{
  "d_model": 384,
  "head_dim": 96,
  "d_mlp": 1024,
  "lr_mult_o": 1.5,
  "lr_head": 0.00474,
  "final_lr_fraction": 0.0,
  "batch_tokens": [16384, 32768, 49152]
}
MLP neurons of a small language model. Each row is named by its layer, matrix (down: output weights) and neuron, and shows model dimensions 128-383. Each number is 128 + 32 x the weight over its row's rms, rounded and kept within 0 to 255. Numbers have three digits each. A neuron's up and down rows have the sign that makes its largest values positive.
After each neuron's rows, "fires before" lists the tokens most often just after its 100 highest values on Wikipedia text that the model never trained on.

L8.down726:126132145124117119123213132145153175095163077094190120153165173144156125095151110118169115150104176083066121075204140154115154128099163144164168138139132061134094097129121139100152143106128137128118144138094107179076153120151087163093206151160123200114107115098087124174094133130110137109098075155151104144120114127119097115134071140111116183132121102168168093114098141182190071128137078145104109133081152165112084110182104153113164127146067067135163135099162170103151098106138057110125101161131111106111106118167152195181108128153116210152121081115145140097098123135114143097165188163119136128105122161138146064135102116142091128156135125088064102159128131127153109110145093178099116145089127166172198130187155142152101167149140102143117181027124169149072094102107147
fires before: "| ", "−", "+"

L2.down554:162169152131091114148179118071103128107102071091140143104098117117207132138135083150077163127082217059147137079177137142138088062088093125165129162208135110134109032108116123068139157162122098074129119110112136095126111111147113147157150167119152139158072118078145132111140136197140086192148096105166106085132138099132122076129155129094113140166127098123132147165112110112082158148124107139128106129132143103104125137174122145131104152146138126122138144163177123201143107150096169054091137115117082154117159091066122120171181102141139154120144121165103141081158133130134049161196095050110143089149129144128089082139122151141107069136173106164234116094133141114126112124086168103133132119135110117122082136161106137130167091104117156144141110177103047165125159110121106
fires before: ", ", ". ", ".", "201", ") "

L9.down187:151086142090133099121134104157118131102074188121144086120148095146194118102150172197171113118144139132165064131113123126189147118141128090084157199122161060152138117175143059110113132122140157038135137138114100135119117079152141174095148090166141199124162093140102189100085187087187128128141098165158144137096115148094137123138117151101154112132113137067186082119110082117113145100147095150202199118140137128146134096173119116134146148131120096089180143097147129138126153124141130112144103096087068142137052111116157162098126156107095144144151087131082149119123123142157086130121063142117086105090121154097149151151129085163135174102210102084074071148104101091145147099165094092174148160199167134137135133089162152198115127119111106175131218121130126172139147151124115
fires before: " ", "−", "+", "D ", "the "

L9.down456:111116096114127090076124122118193112074124106129149137140163152150135176109145170117190092136172077201144149172140126165137080112082118072129130151149115058158073130107106127163093104082182155165115176132138129141175132170140124141087148131098188083151132178102104147151137130129173130123117148096140162138114162149100112146105145106086108105158075121173145210135153165151131146141121125192088089114124158099118202065178110124099085116152079099108164152137090153178121108118157104171090130083137133129109121138083084077157146123111100131157137093133112131080147092169129104147073152075138112153176112171105145110097151116179127148148171061138153124159056089131182109116092093140174129158155122121117076111156097079131177125081109099166110149132140142096152120092199118
fires before: "of ", "% ", "-"

L3.down189:111164105162144143143136117133128133094167173120143076107122142133082139119117109084120160101088138153133148141057185138126176125105177123106142154143108101138167150107123077128057086101143088077096149121109136147095097111126123103103188086089063086120097082067136078101156126148176140147125100101091084131128095132149112158164177179197189127091097109115057210165155064057134124149106109127134146137180119130115118096187180177148149083122183146109074132148098123152106106115116139145156119153188096179141106103159137101156102137157099163100091105187154132070145071115098110087117091137161196103129121178071116093131175083145125104144114099101154118113136099141120176115102107096073139202107105112102106109163073134128135122092124176105110116189127138167170214097175128
fires before: "of ", "==", ". "

L5.down464:098096205097170138152127100079154096088144189146120083053103139130125071071108092118102100147152108129154118123120063158121210148120148159147126098181168194139163118174129117199112117073144137128117158133136113080111121185063137166152092155121093117095122126144137072134133102128106140102154100116155119134092140194136100136094131068150074212122147092124110119138140104074135161126180095147118114140165156174166111107182054151097083095190133121162193126081171150131085159122103143120078134077140168080110115123102132168146126094094141105124158082177148123081106096166060110185140144174098138144130128129151099159153106186186118101181119175051086147149134050064163180118110120101100115137081070079163162131146103108157105134158114131137114116130125098131139117124141144
fires before: ", ", ": ", "\n", "ation ", "; "

L2.down464:176061107140104128136124144126157154099147158099154084047082196141102137147150081111160142111162061143083167129082087093161148147160173177117108120199129139151160114170135154164143131098127090106181155116124157099147130125103080094123098133136090125143115113122112091205127125073125163105107143157096094160109185147129089116100159106203127172118166192082112124144152111101183155112190142075135158085153140119058106072157160091058153093184163107087114147139154120073143116147090149150141182087113074070137174133122147140118143118126080105148170089083153096140154145173075141142138187140150164110102136082171138157070151097099154119110162133137096184121160149071161136146081111147106178120155082141187118116160125098189122071129163143145135121077115136138141099117148155
fires before: ", ", ". ", "\n", ": ", ".", "\" "

L2.down501:181108149182135105150110134127119102137130151126112145130119132115113116158183091137165145065077104123140089172087117133137155130159159140143118236127137093109166148144103140123073129104144144137110169137091137173092163191119113048120087110142105127140088141127164124145142146088132103125098142175119081088134128125154136143082082157185147161060167136141069066125112181165049168134123117131193172153078169117137116139150142127157121174202129083103224128140114128146076095126126148122111120123102072102105106146143118168164138073131034125167124187161154111144071063143119151077089099158130070158104175171136177111122126176137169114122141115069108169121184123111121104172117102182039106133145098158144110124148191087108127132136149139140172099123198172126134145156134110
fires before: ", ", ". ", ".", "'", "\n", "-"

L4.down399:107127115123115127136095183110114131108127111165105102158141118110163135135077162088106127113129144130124121154151064108148143132176017094042149120137155105125128162236181136125103137151098164137196138136076156135161124124164103157101162129133139147140127152139149142124144133084132162054115162101137119082168108084144101132143092116124099129180128094105112073211103146112175105074067151172116148195147196111133140080170124097102135132138127102164135159131159138105201137110134123148082163109172123079151160085128135116136108137149131135167131169123188074113141119077138143203118168122149106099201104168126113185160138082089168140141088107126149133090163135132123130134123172144118192114099110115107156153106166116114136131165173122112105141122114096109189174140076122
fires before: "| ", "state ", "- "

L9.down603:118102142137139144103119097151159068139102057107131117136139104127081114149090143144139095135176110143155161104109097093110189141154084132141160137146111082099093129107123172134103103141145052147172167118072148159113114137122162154132077124208134181112111107094141132142148051152152121144185128140105188107120096140060128113054125154110107103115089040140122082122161136147110108154080127136143182069083181119106145105154145191160115062104079096103193110127155122103159099115164046101095134153152156151179145125176144150137139168136146114096128141108132136101092116119109128169185112077137145143133075128151124112101094175115088108166143185101075170164104175131159169148102112174103131127184096127123153152114094100131173140115112119114058141121074121100157117129130118
fires before: "−", "0 ", "+"

L4.down307:185120124114119150057102125117122109128174069127153079147128137091166126138137160182101055150137169138127107140132167156140166115076107092160147105124121115119116155136118114118124081143103120153119145174117125160050078097084138132135145120132101135133076116121195127123120138158142172096151156139131103123165090178093122100155134141176153106077142125138170165149184086111128087116117156103171111115192156151131148170184129171103114146164161134095159164177109135138139087086140114116129081138165176155172128148182128157076060146126163190162106085157191117125099091121126109118094137140010116168084150106115125184077067224130062145045149145088095081149142160110136128136109019157094157103145097093118100085098089117143159058185070141100152086108099154123103179148115128
fires before: "\n", ", ", ". ", "\n\n", "of "

L2.down578:137105113171170145165146156127109130117024079138129158104118193089185080109134196087091144151092152147097120179185129151141151143125099129121098105199189125171120089165119131077115101173147096121174062157155177138118153198095099159155161152159140185057172140134067142107132088178093103190168065054117124109134095113153167093185128115117108184114151133165116138118115123187108086149095142119132109143097143102163164178136110158045087083151150102151119142181145111144119179138146126154052089094130127117112119099112130160071086128141114099092178141081143181143131135138121153161118123125130107175132125116126104184112131124187099142121057129167115133161083063136137160106083162164199110115127084098195087082148118145123130091095127112163166129080104086130119101110163117
fires before: ", ", ". ", ".", ") ", "le", "-"

L4.down442:128163131108168151195133126153171143154115088153145199111082113121154132129172103087167114115125157151163096142142097137121128161110133112168154125238178132142069159076129103111099145133083109140120132181121112150153216153137098105125074120126135107149136144140191180139131159137143188135108112161120141096125135143095077154162130146135120161111139107130155074099138169118088131134114160164139130132156140113121077133133134146126171163100128095127172157151115109146168111123150122140070125155090169110175142121134163120142174196099159127114080112180144118177095114124149118103163111146093165210181103103058174128158153129152131160139100174185128147124132150117123040103100117095161157149167130134212117135157167132151120114111104175136125034135176110097126109146134101
fires before: "| ", "(", "first ", "|"

L2.down577:101156127079077072149166223146115146134115131169127049077152106120124155076180166049129119149145095142107121055195110148115134102163133112159210091084192157122058124110110173134173041124196183128131135067101164112137106153115068178148132160167144136111106146130150088152119161142133090205092150125155078176159131117096127062157199104113120104152123088114120084175102099118167102075144077150117093130198134141139183129092118158152137046154124101103140191170140120106145122108162116098090153127123074194095092130092136158175115148183098133144086135093124114107111140114164104164176172095108111119184141116174103090160116137180130183136116119088109084161091075107129136148097070107135137136102134062133144137135117109113072143085116124155111149145122127150152144126134116
fires before: "| ", ", "

L9.down301:108159118084191117119167141102066184112140132120139127068180103132152128153127136121095116163157144105085152067104088085131145088104151110155187107093149066118139112133122076110233100128139148100136106145083112102130089141114145146127129104135132137137125138091138105135099111104160151148099087082099168140140143110070080109167172150177050109163169111125135159141150101145092174186179142137142161074113162063140070124172133132070131129148108148075153140174093079157138163116165153112124101117209134157089129104154176068125189150121102080148131151149149189141119135148137121086129163146176091093209094149087039147132144118170114127123094132117095106074118164131168115126137105161143038134142101110080093069129064166130155152096154042107129112079073166124161103106186155
fires before: "of ", "in ", "to "

L5.down762:121163137094098117135067111079109132127127149145081146120172068146133106101108142075168120147152091103095109153136058102144077144180153094154126140153125070150061096106165129066102131165144158108106128167130128121101161150131118145159103092158118130114159100144048087120161156130102137126132122117137129136096168096179187097131110122125125154136158163077124208126112101107087169142133049163139121149184169117111154090099137115120149132173151151066094108122099098174095124115114134103105101149141151096118141103087112158143082083143140127118141114106185167089160148130121099168062076183165172059143086100083111094154166054063191102127137158130161149118110093145157158132115081116128112120138125183143085105146120107182162138128086107139099118083166112131171187126112111
fires before: ", ", ". ", ".", "in ", "and "

L2.down462:135119095132090150106063149167164145167075136100113131136173111135107178111090129141146151099072154138129165146138123151128116126136084140170113161111100160120153171126108050132136107099122130150145088138187125126134174168106179156137123083161108044105160138130145111190188137170132120096133122105125099153092125079154114175113191123143075083108142120150152140116117162151186101136070101181109100107080093080081084068080131165085126152170138084136179107153118164116104187099172118094089153097111206118099116095110167118098105125133163179134193139181137135079156119094154132204148105169151108164163081124149087077151166135110115078109127129152166155132166232131177137113134099132108151124158142106028139145149132144184117109129128108090087128188114125104104088135126092
fires before: "| ", "|", "; "

L4.down172:161156124097189136090046108128136222170111167135117110113144087083123197101122146095111131079164109129182087132081107104157105077155109104104122141121100134113202063077066058139081096134121148098100137189177173120096121119140153136149069155133153154118148149103102088137134143142123132147063120115123104143100168160127114133086107102112110126125100116089133078111119130141173146069151113136179103078149123122128063088076084122030168146141127124116077017131124113119162160090143137073102068192100181092112143157112184097115145180101082107144083145165112086143132118173108125164149117141112134124059111111095143104098144144188105116108157073121102113134125061121080133103149111159110160130117110153107090065096172175111138162187164120132112111116064075114136111137106131
fires before: "- ", "| "

L9.down766:149124086176060124188138115085145094104188126184147100174149080107137110141142083109171100121148124074150111193117113138192139140152165103157101148126169151126125096186148114099113098132092143148179086146141102178147117089124143140189109118126113104149202136167182097125117121129143133095098125148183116169132180128177111145149190127146145118164197141149118128118119106082115096131126192116149160140113185147162172101153095125109127120036147132174131121118085134126181113154105084162135137117093140186141075139128080164163132104131101096142116105161121057107155091116140128102142098102161113096108180117086115099183170125193116088127116141190179157156114092135132084124128151115143161178137160092151142109065151115115108095137137125112116148145161101100149145110136114
fires before: "(", ": "

L2.down108:072138168177123098137165140150154153188156120111097036066107117124190085130138106141072146126168155168161136120146095152143130129136062175150108066156097131121162082160110115108089114058139113139135129193149166089150082179095156119124121122135125117193095127111100102131114153151147119116083128110142163161108140123073203100140178153094167135128137130163126136119139133170130161154138129142129092127103113100104097122048120077111172116159125100134156195135108141114133153133149144114146105116111087098107096148163085110178124127109116207158184047116091115121222110114096146143120178098077071137079119057136111128104156131086155154126141141148109152077175065146094130108090107096093103123072112097095111148130098163086105109097059096136135128151135144130201044147152113
fires before: ", ", ". ", "|"

L3.down470:101106136142138134074117156111102146091124126116137117118089122107072117152094162096121110101123153067159137127059118130119135150114095119087159121088045101169101130171169141098114131088156187115128117133117076087151165090122079173148075134170113147139099119130154134076146161171093128136121047088100158130147118123117207150110124124146119176059111135079148138174129107109128128147145149114109143074062121106111150079127125129138060096113151069170169123132092072085087107155102185135147157116117175110105084151132127110132132117153130108131098082140161153113166076183100170130079064135148088094104095131093124102161164196178144131157141176156106101088122150098193126157092126086052119100141158129165103165089122142148149097060115086116179170164103132111114119181076181
fires before: ", ", "==", ". ", "ing ", "s"

L2.down89:204143126075190123139100113105128163092160103123203162087154092168171134105169075142129099169111148147147108132123098131127142157140139077080136147178094181084079150104108147157175175151082147123133117149134137181153127150144181133159150149095072082086103129114095129050123104125171176163068104119122110157138112152100144093143113152197105114105108121135114125173140099156117106149156126151125235122116138097152185121095132139121133162116090123147178108127132094137114108097081163137115142087124172158193091101128166123137121168139172166146168142101097133126151136088168091128090213144132126116145142169167195133097154131096109170125185121143099153118188104106162126146113156180154152098178092150162123096157209113178161143121171099133108139124112121113177152057145129
fires before: ", ", ". ", ".", "; ", "| ", "line"